config.toml
n_kv_head = 8
activation = "gelu"
norm = "layernorm"
norm_eps = 1e-05
qk_norm = false
attn_scale = 0.125
bias = "all"
parallel_block = false
init_std_o = 0.0
lr = 0.000735
beta1 = 0.95
weight_decay = 0.14
final_lr_fraction = 0.03
batch_tokens = 131072
train_tokens = 1245000000
MLP neurons of a small language model. Each row is named by its layer, matrix (up: input weights; down: output weights) and neuron, and shows model dimensions 224-479. Each number is 128 + 32 x the weight over its row's rms, rounded and kept within 0 to 255. Numbers have three digits each.
After each neuron's rows, "fires on" lists the tokens most often at its 100 highest values on Wikipedia text that the model never trained on. A number after a token or word is its count.

L2.up1605:113162118213133153107131173155064154113129148101134139164092175131107139150125121133166176196153119097133133135150129151117140094136181106131074200146128147081091147167157131124071169125107130090126165159130183167157112131164170144108106091069152118113090109131093124138121116143084148091210100107105106087162100204233123106115137155118123117122130095093162151124059148105107104127089082176109101109179161067164130119148177170151117113135093189115117174091088157154195116093127098142100152141193148075091153115130145087148076176178161073123103124126127106162128182139085049105151099113140098098126150102143125188175102118125149095141140141138146155092145078092145173093092095139109132095132166110161127171095140072077076150138139110049117129139153166104134132143147086
L2.down1605:105148084159167149109161113138222139158142153162080098128105124089144139108094065123140147132142155088162105121129161143154162173153110107092136188053172093136176143080105090172129143159131134124083078061147086104151066138092209161139146151128142140123179075145136158118130107112176165174099139175102112192115119120088107118150129102123144176157147167107096112118106131082129164143091113127113118142110146161137149168102131141126150189230168122175138159092152105115160139210095106089141145145121075145058108130122137138161161137076097141073108155139142142111112098107156203206123086156140153176156115136167158127154112125100113143114082151145070143099109058081080162120165141145147123136187182105203142058132070082128123126118082144144096109115119116081114109115108099
fires on: "is" 46, "vis" 8, "our" 5, " view" 5, "if" 4

L2.up505:086042031108151110200153094100105127105118129120096122062081106164124137129089132127130190083159153124134102143104096129077132156111167113137137149095072115109160192153142120120144135051120152119158133138107121077183107114108120128174074172166138155103068097115194074135150158151172158139107119180087127131179092191136118116125121128127107117067123086170099129166137107162145134115136122091148129126153113109162098113044129091182117174124101097116085117090127128154102178118127145108149159139127117127129112129114214156131131154115130097137134154122094100130065089175153094125145116096132100101142178155152131078116151090135121154152148174135126124070097088163149083129100117115138152102080212128095085105169114126135149181123150168138087145124150093161106138089125151
L2.down505:147145176155170177107171145107167170113148088121118168140147087149079082195130117147149122147159149077136162128093150131087137117131082143128126153162126190137131137138151147152076165116097064098100105112092118188053138137122143133176149125143094143073134098145145127110176113126179184122099138132160136152160130086142120100141148110077097113090112105110231123132123129111147128089114137146138056117152132093123166139133160148102142221143116138133147116169082078125145112112155119156105107145150129141139120180144122152147126144116170178169133081140178091055141198149108163175127108137163118117086160100105128161078108099117093106160101127115123139104109149018148164197073168135098125120092123174091050138103124139105176116089173159163129150157131129197135114093163109
fires on: " is" 29, "er" 11, " –" 10, " where" 9, "–" 5, ":" 5

L5.up269:108138124104159150096097151148107148089114192123119196162111142171108170127126127128142117106109137126083134118071172124239072079157086241195185142085059110152160122163116077156133129081111153118134077182147094167110057145114114102124130133185148156184063134127141138091142063107138090113141123121106143085155094103132195129124149117123071143141109242140081164141114095153106106066186087110111124062083119136085137100121133092142128118157175148171099185058142124126146152074094180117100112108185130105150114149151158106136135095079106099119139146127111105106148117085105154091180100123178130077162085111096090125145113079115117122116161121131088179083140151139113108141110168149070149152073098135120148128148107120136147137119135115104155077125214154165074190118112177
L5.down269:181091167131130154140056124112157115165091126126135154161155114187131134114155107167139162121180158170150085104102116134151126145130099154120167098146108151143108126137160143122135151057122124129113120206137123073135179156184106092089155099112075165186119146181120158112135140120113093107153114157140106111170133082157127103167153137143137101105144153128098103088124177111104138098144100091067100109046114125126103172086088144152190065098178080117161108155110128105107106110117150091107070181182060115130099085123144173196154096153146183117132117116127108142113172109052137103084120114127124072069069141145074082100150121163170121134148146132168113106174120088129175190181146140195178122101141157133105092070178104159133113156097124144134051057143099118086104124098109
fires on: " H" 34, "ed" 8, "al" 5, "ing" 5, " h" 5, "az" 4

L2.up1911:145099153103122171187061095092146163067154133113109146080127105112133117149106137073137098088100093137079159120157077163174175130167152112134167115094174176129119171107137145065142080141174133157137201109132110127098150200118139184162084156142124119102141205055157068105096099133104155138106115137114134142080134105163190119143090137176112178157102161137145118103141139145172137099159109159142193108102160090128112159111075089117164134103183135154156142171140085091177104156097107155075080130069103130115135085110073157162150137164145142177054078113097104147120113087163131165126147142135065091115139182109171108138161092142153084076158116121162130098124126169078170154116071156133098093100170126142110126187123156134120130087176152116153153111119106110163136060146109
L2.down1911:091096074186065167112113159076128153130183121101172114143111104168121122172057093136182171099197135148106153148134156108129129156109175132127120153171167114090237077159132134168095074092125103117147074165123035177164127122106095060174125126176140120143087080119109115130105141112122130152159164086145172095134185132126151054126133115109149168124141127137136147105123122090125122065125153152159191135097123157111077140135104068194175035166107137110117128117150081148153146170159067113114073100068074112091078178146128147178114090072086156107141114102132080134147145189121130131107118101105080134178159156108179111083182097154125117116179113134103100123136196116104170124115152055122110075153129138133084131115152129168106138077126149109143168113142112092138144164066078
fires on: " " 50, "-" 11, ":" 9, "|" 6, " a" 4

L5.up1860:117133092152135123120103160163149131131139171103126171143138086185165116133145070120119171197157146198151161131156114119060079129197189108081161146123051118158095074166140104139108140131149106044114148150115040129115141120132156105168099195168134161166100137101114165095142141150123092118133152114161112109138115121190147080071133099135104074084093156174147142136119104201178089100138120129140150124142173071102130090134067126199145128143113092116125150104100138126114133118111131210156099080123150153178129111143126091097151118120140136148131132140145183178088058160136070154159149152196117112112135120151182077162081020175105167154107160144153159120151137150168120130088087131190109167170200161140131075111114134108113156165148144075088120087145123166169094095103133
L5.down1860:109111185149108154179115138141142118156133081144155146136071156179150201146137127144110172118105170115117130088172163120134123152108108118107085143172142081130119138100108116104185062117113156161149108183090160166121117120136097176101137089119151110113143154124131145141140125146145148123124081129089124130117075152139115083143153141190094143137208093119165111092128175102100139164112189076123113142168112117161138178150111113095116182147150160154131207121170175160147186157068105032143153154142173118166048123117143159255141098184096120123103139107109103166129138126088167164029077147129137151112110173065145099139136146132119144132089093138129130135070108139124156233127126077137178111115117116095209156129126116131114123128130082158132149065136125113105156133061075
fires on: "R" 25, "H" 15, " to" 7, " former" 5, " great" 4, " H" 4

L2.up1557:167084115142105101139125094140127145137135171116119163129151085132133126145141100091094097110159136120090195128132103171151098097112071175151153137126118171165151130177118147117101157123152099161092109120184146104105156110176091140086154123098169128099091215159152161140142132103094143101112141133126075173144173162110163154090064089118122135107096121135107185083074149119110125111116123098106110115174114134123094140146120160145124083133125040133148187118104118130041091115111154118146175123060133211161088099132217116131160128151176147101132093089160064121153144095146100097113126124101075190108085089130143078149119172173140056164139180119095120195128149135141110144086160116134146124154127082108124218162128078146166126113106142103137136145119103165104078080122099
L2.down1557:186137156141107084144140087108168156149149148126120129136119093107113127126106147178179121106127152087165137085104126106032121169133153095121119192057153190155103141178074140145124087078139079098086148045111159168107093133128196163208071104124141169153145065191099128127201107146102152048183143104204127137096140090119107161112158122120149101130159155129070070095108130156118114072116142180146113142135168093158114094126111130111110151098091174099113152099110115145140104148118118098072127107138205064122169141180129133170104112098147155148108150159096121143093101141089134130179100116158158027090133166112110127146073092121103157177088109180106139110167155115150205162073151118060074094126132178100078197081141090180157114115124090083150132113116093149062108115118123
fires on: "ar" 24, "ad" 10, "ass" 9, "u" 7, " " 5, "ames" 5

L2.up1940:173140128185149111144120101143182106057128145113126140099108080129085039068125102089158048189110111097139076151113101110123124174101179171173103173123120143143113150155107104167146138104131109137115105104148180178166136132151151167070131134100125074077086158122136139164082117112136089117120114093078160139114073103078109117147123098107113102130081098159134190083088157103102194082124180137094107125152123150151139109126122106130128076178154139097150080139143084141134104084106109096191172138146102191093082146203112115135133134152117132105100078108083127183139113083134142098172105079141158145116107138144144146174113097068112118055082094102154091129157158068149102154125131170188140120117119108093134091091141086096136188109152142129121120165169162161117130124151158
L2.down1940:126112067115096139099143105140182150152100139038147143174126143160127069133148130105102124154131144082114113117109150091105157059115106151115130151176185141047154098137135112129088161175183114129131147088130091175113160102096137176088175099106159126105132147142138164072087169139141123157123090087092095213133110091149126140116144136176107151110154135079130107145205121128199087144133180142140131160174150177128105128104096167088092087178102107122148138070142177115170183104122174124154073142097090120127066114137058130255139130132174083147139108153125157122160140170119100096141131149119092102137058119092101138111125165132111158180157124112137179048137115179126129106131092108118085143151156119100127167091084091143160089121153140102144133064102165147085123119126094
fires on: "c" 17, "st" 15, "k" 8, "w" 7, "f" 5, "00" 5

L5.up1946:195114173130112079171131115117096199096123131105113107170103116140155134152105082143159149204111175114081111105078121159151125127162109134195084184099123151150148152124149177122101135079155148100124119153171126139124114123103115086089126103171140122144084173164121144111142086111154070128073092130126119047147110182065170113123145117151058153181109160134150113077162096123222138171152129118071157125095167104078110075067091072169175101063143100153159157127126135139214183122134088131138092151118058119106136104121108109095060168142113111089136112126138140131146148092093142122181125167108130157123112135109142106108067186142096133124118086190135142170164109131110094137115130119138116106135189093149112092078091172118091066171132134067109157085118107152120146140186144
L5.down1946:124087131169113172169110111150136156135122160221142116116191101171131131053155165132128154147137103107181123158139125091180095154132096082044148153108104109107104110159125101155132104098130164113112121114172075150072144116109079174160147149141165153136148169081113136070072089193091143150123125149159100143133063087165095070154128169132091110159128105141079141149200145162133178101127150072120128150117109097110172141150081115185101052123127102138108142130171118163123137110152110149132082137148208162098061160130153071255110089070087120134177110149125104122127107096093154153062095115153117117139048127117113059149159125102123147153137109140116120146095155115142101168107125161134121118108115150109128160130163137098107099131153133143159126129157112139087121089088127
fires on: " h" 25, "M" 20, " H" 16, "H" 6

L5.up442:118123049162229145175166121169168117111142157138092112100118186180159141055150104069144120137105062067094165121183148082153102111087097151099183136120158084152116111066160192075109114101149096127115128125139092170124117127148102094131084136099138081121127076095182155101110121068117128134120108113173133138042078106108154101098149103119136195125108159120150171112171171096084168034095136102193149138166128112106130150115125137162185118188122117106157109128144169139150149111164107186100117144099177150083052100158097094141144189139165155131133134150122120185114138104141097235148081144146117110141146130120130164120154141149103092161077161145108205121107110116118146170094136160166125103110132156109106181166134117120106172116113182123119139118152113155177112086135119
L5.down442:097114144200051112148095149164107146129143122076074128091123092155155116066147107150145105179106103136116135156178113129126046125065187102131114192175139091133084115130135108148113099146115152112102113121081108135072158098203131130132186143153146138109160147118156110097188107144128113126119119168116168136162180125102194160102163176090158185108106098134129173043198113114100156120089119062122173143178132129124134061175131070172126124111142127070114151074164089126129146142105114117138113118121112150162000184121084111139139101150124111102124213142155173146158163167055116087136109124089098123102173130116181152072123145154125183159120145156113122123137119130139176150150177107178110064063088067136109161106207136115171092156138131150161127077134121104129117121113117
fires on: " " 34, "|" 19, " it" 7, " him" 6, "b" 4

L2.up22:129084130103153131143119157147166125122147161126103179132171117106163107124161079107183102135126114110135096146103080139130103149123143139142134158090150112173137134117119136068085045087110154149138145101079115127173087129161110113150122204130201123132063199081152124140084111107127108082057067182091136106130127151109113120120136152093127172111148163110177187131130059122152079103104122112156161207146181101103103091127093094129100161152132089126131107118109071103126153131101127154108145118130116140156156094110187139172142112130125099155114139114119089169145109173113094126127170107118131203139161151088115085149156058218153130125148115121058073022131167132096128122101130116157070119093123111137079139166110073155159206181120149154106128202171161152111154096143100
L2.down22:081179089147104081115147120069166134190115149117127127167137085145141145088130117129150125149122140103078129122139090119074207118153103110123157097102116119120105065150106120176127175126095123073134134153132130141136130125119074096124147142103160091096124109212083119135089116107153128152130157095138096171098111169152123102071137173065120176116200069161114066099142132108106161105169149167121107077121105205127124145136137129153136108115082144138137138146126146152169112121163143110122155146120100151092134137186151130114135171157117088113149166146086145110115090172102114124103113117156094124081151081125069163102132206131081122103146147165112091170073164136130077152112144124131119119086115071067133106101227127126148103135095175190130134137074098124120095139175144
fires on: ":" 26, "er" 16, "it" 8, " House" 7, "ig" 7, " Title" 4

L2.up1838:119090182175126144187135159166191128119102109113179149086094081098158072077149106124141142157154143087146171164148085145139112115145186161136098130121117121133090113099192144119128108084136096077116141114117155158127142139069127062066117103121107144086134161121173112188129142130119112082142137073089141162135086145134139142132127168106088179145117132074101200181108180174132137136115122150137124075157117110134133051118145153024126132074156151150163144138098154129179108149152144162194146189161107172127115117197142161112088126131096060079109121094070142103166137089133144152123121108113141146127154158180164131172158091070105077189112125142101091134137114129144164125111116146118140106131090086125140086139140138125115100173117145146048140132162165187217124116097184
L2.down1838:146091058116170127117125075122069163117105127112105164102097077114112109087133119148073144130076102147126053066156124139111077077072113097117126190119125103124152126157161149076092101105088088107097090116149185148101124127154147126170097170129143129143082079185132140109109163139146096147150107123150054121157084112149095173165176147178135100112174116167146197107163118110144133173141151142127090128115133160182155095099073133106132111112118156127087130116129097153131163126149151111102083119106069119145132116139104170166164153163187120118148131122149110088102097161122090153178124177082098092104081099149125050134116090073112089122134128105077135127151135128120080154108101124145124137125168195152158056175115096097148101166183161157126147114108138083080095095152098
fires on: " b" 21, "b" 19, "x" 13, "c" 6, "w" 5, "h" 4

L2.up1327:157145122092170136149089092098128136103124117093140162138173139092071123183136076107076085174159106138106092123162113148107144110134070169177123186112150172096134124137139127162127119087112075095178172065178112109145152105071113109100130166148172130130136182158112142096128137098118183132140157135165105176133156076156160149160144107100125062107080139131094115103135109131175124157158162135067131114145132092113134146113108165089155092105173150198143109109136125127112066098083115098130159152151186170129102030146204194138151130132118098097136188084181147185165119069106079080156164112100105097097120104084099145124079156167153154133173153113130107115134154158208142136139128133188114176100099144136131134104128129081152123107141102094104165146185196074153179113108089
L2.down1327:112156123149125117101162130121076139123114181159123173171107129112199135133183110129131132112089122071139135122078105097164075082115144056114072121145138117158106081165074174129143159119141084185123163090165119151148194093136134091128098154166105133138147135159150103137129128122126132187090146093098172130150138134120150149069093186113153159140136139116081168112118142146141178139111088134140135125131171136084122114169101104079089195139103133093114172077133165112118191125064140129119078062159080130112135174153072072218088053123116176120135160156125174130174149183180112124095083078125098145125128149172133136086094139156123109140096098162176046128177144133131152067147156100097113076137137080095206119122099139103124127181136168099158132138107101127162155167081145
fires on: " " 23, "est" 12, "ag" 10, "in" 8, "ad" 5, " T" 5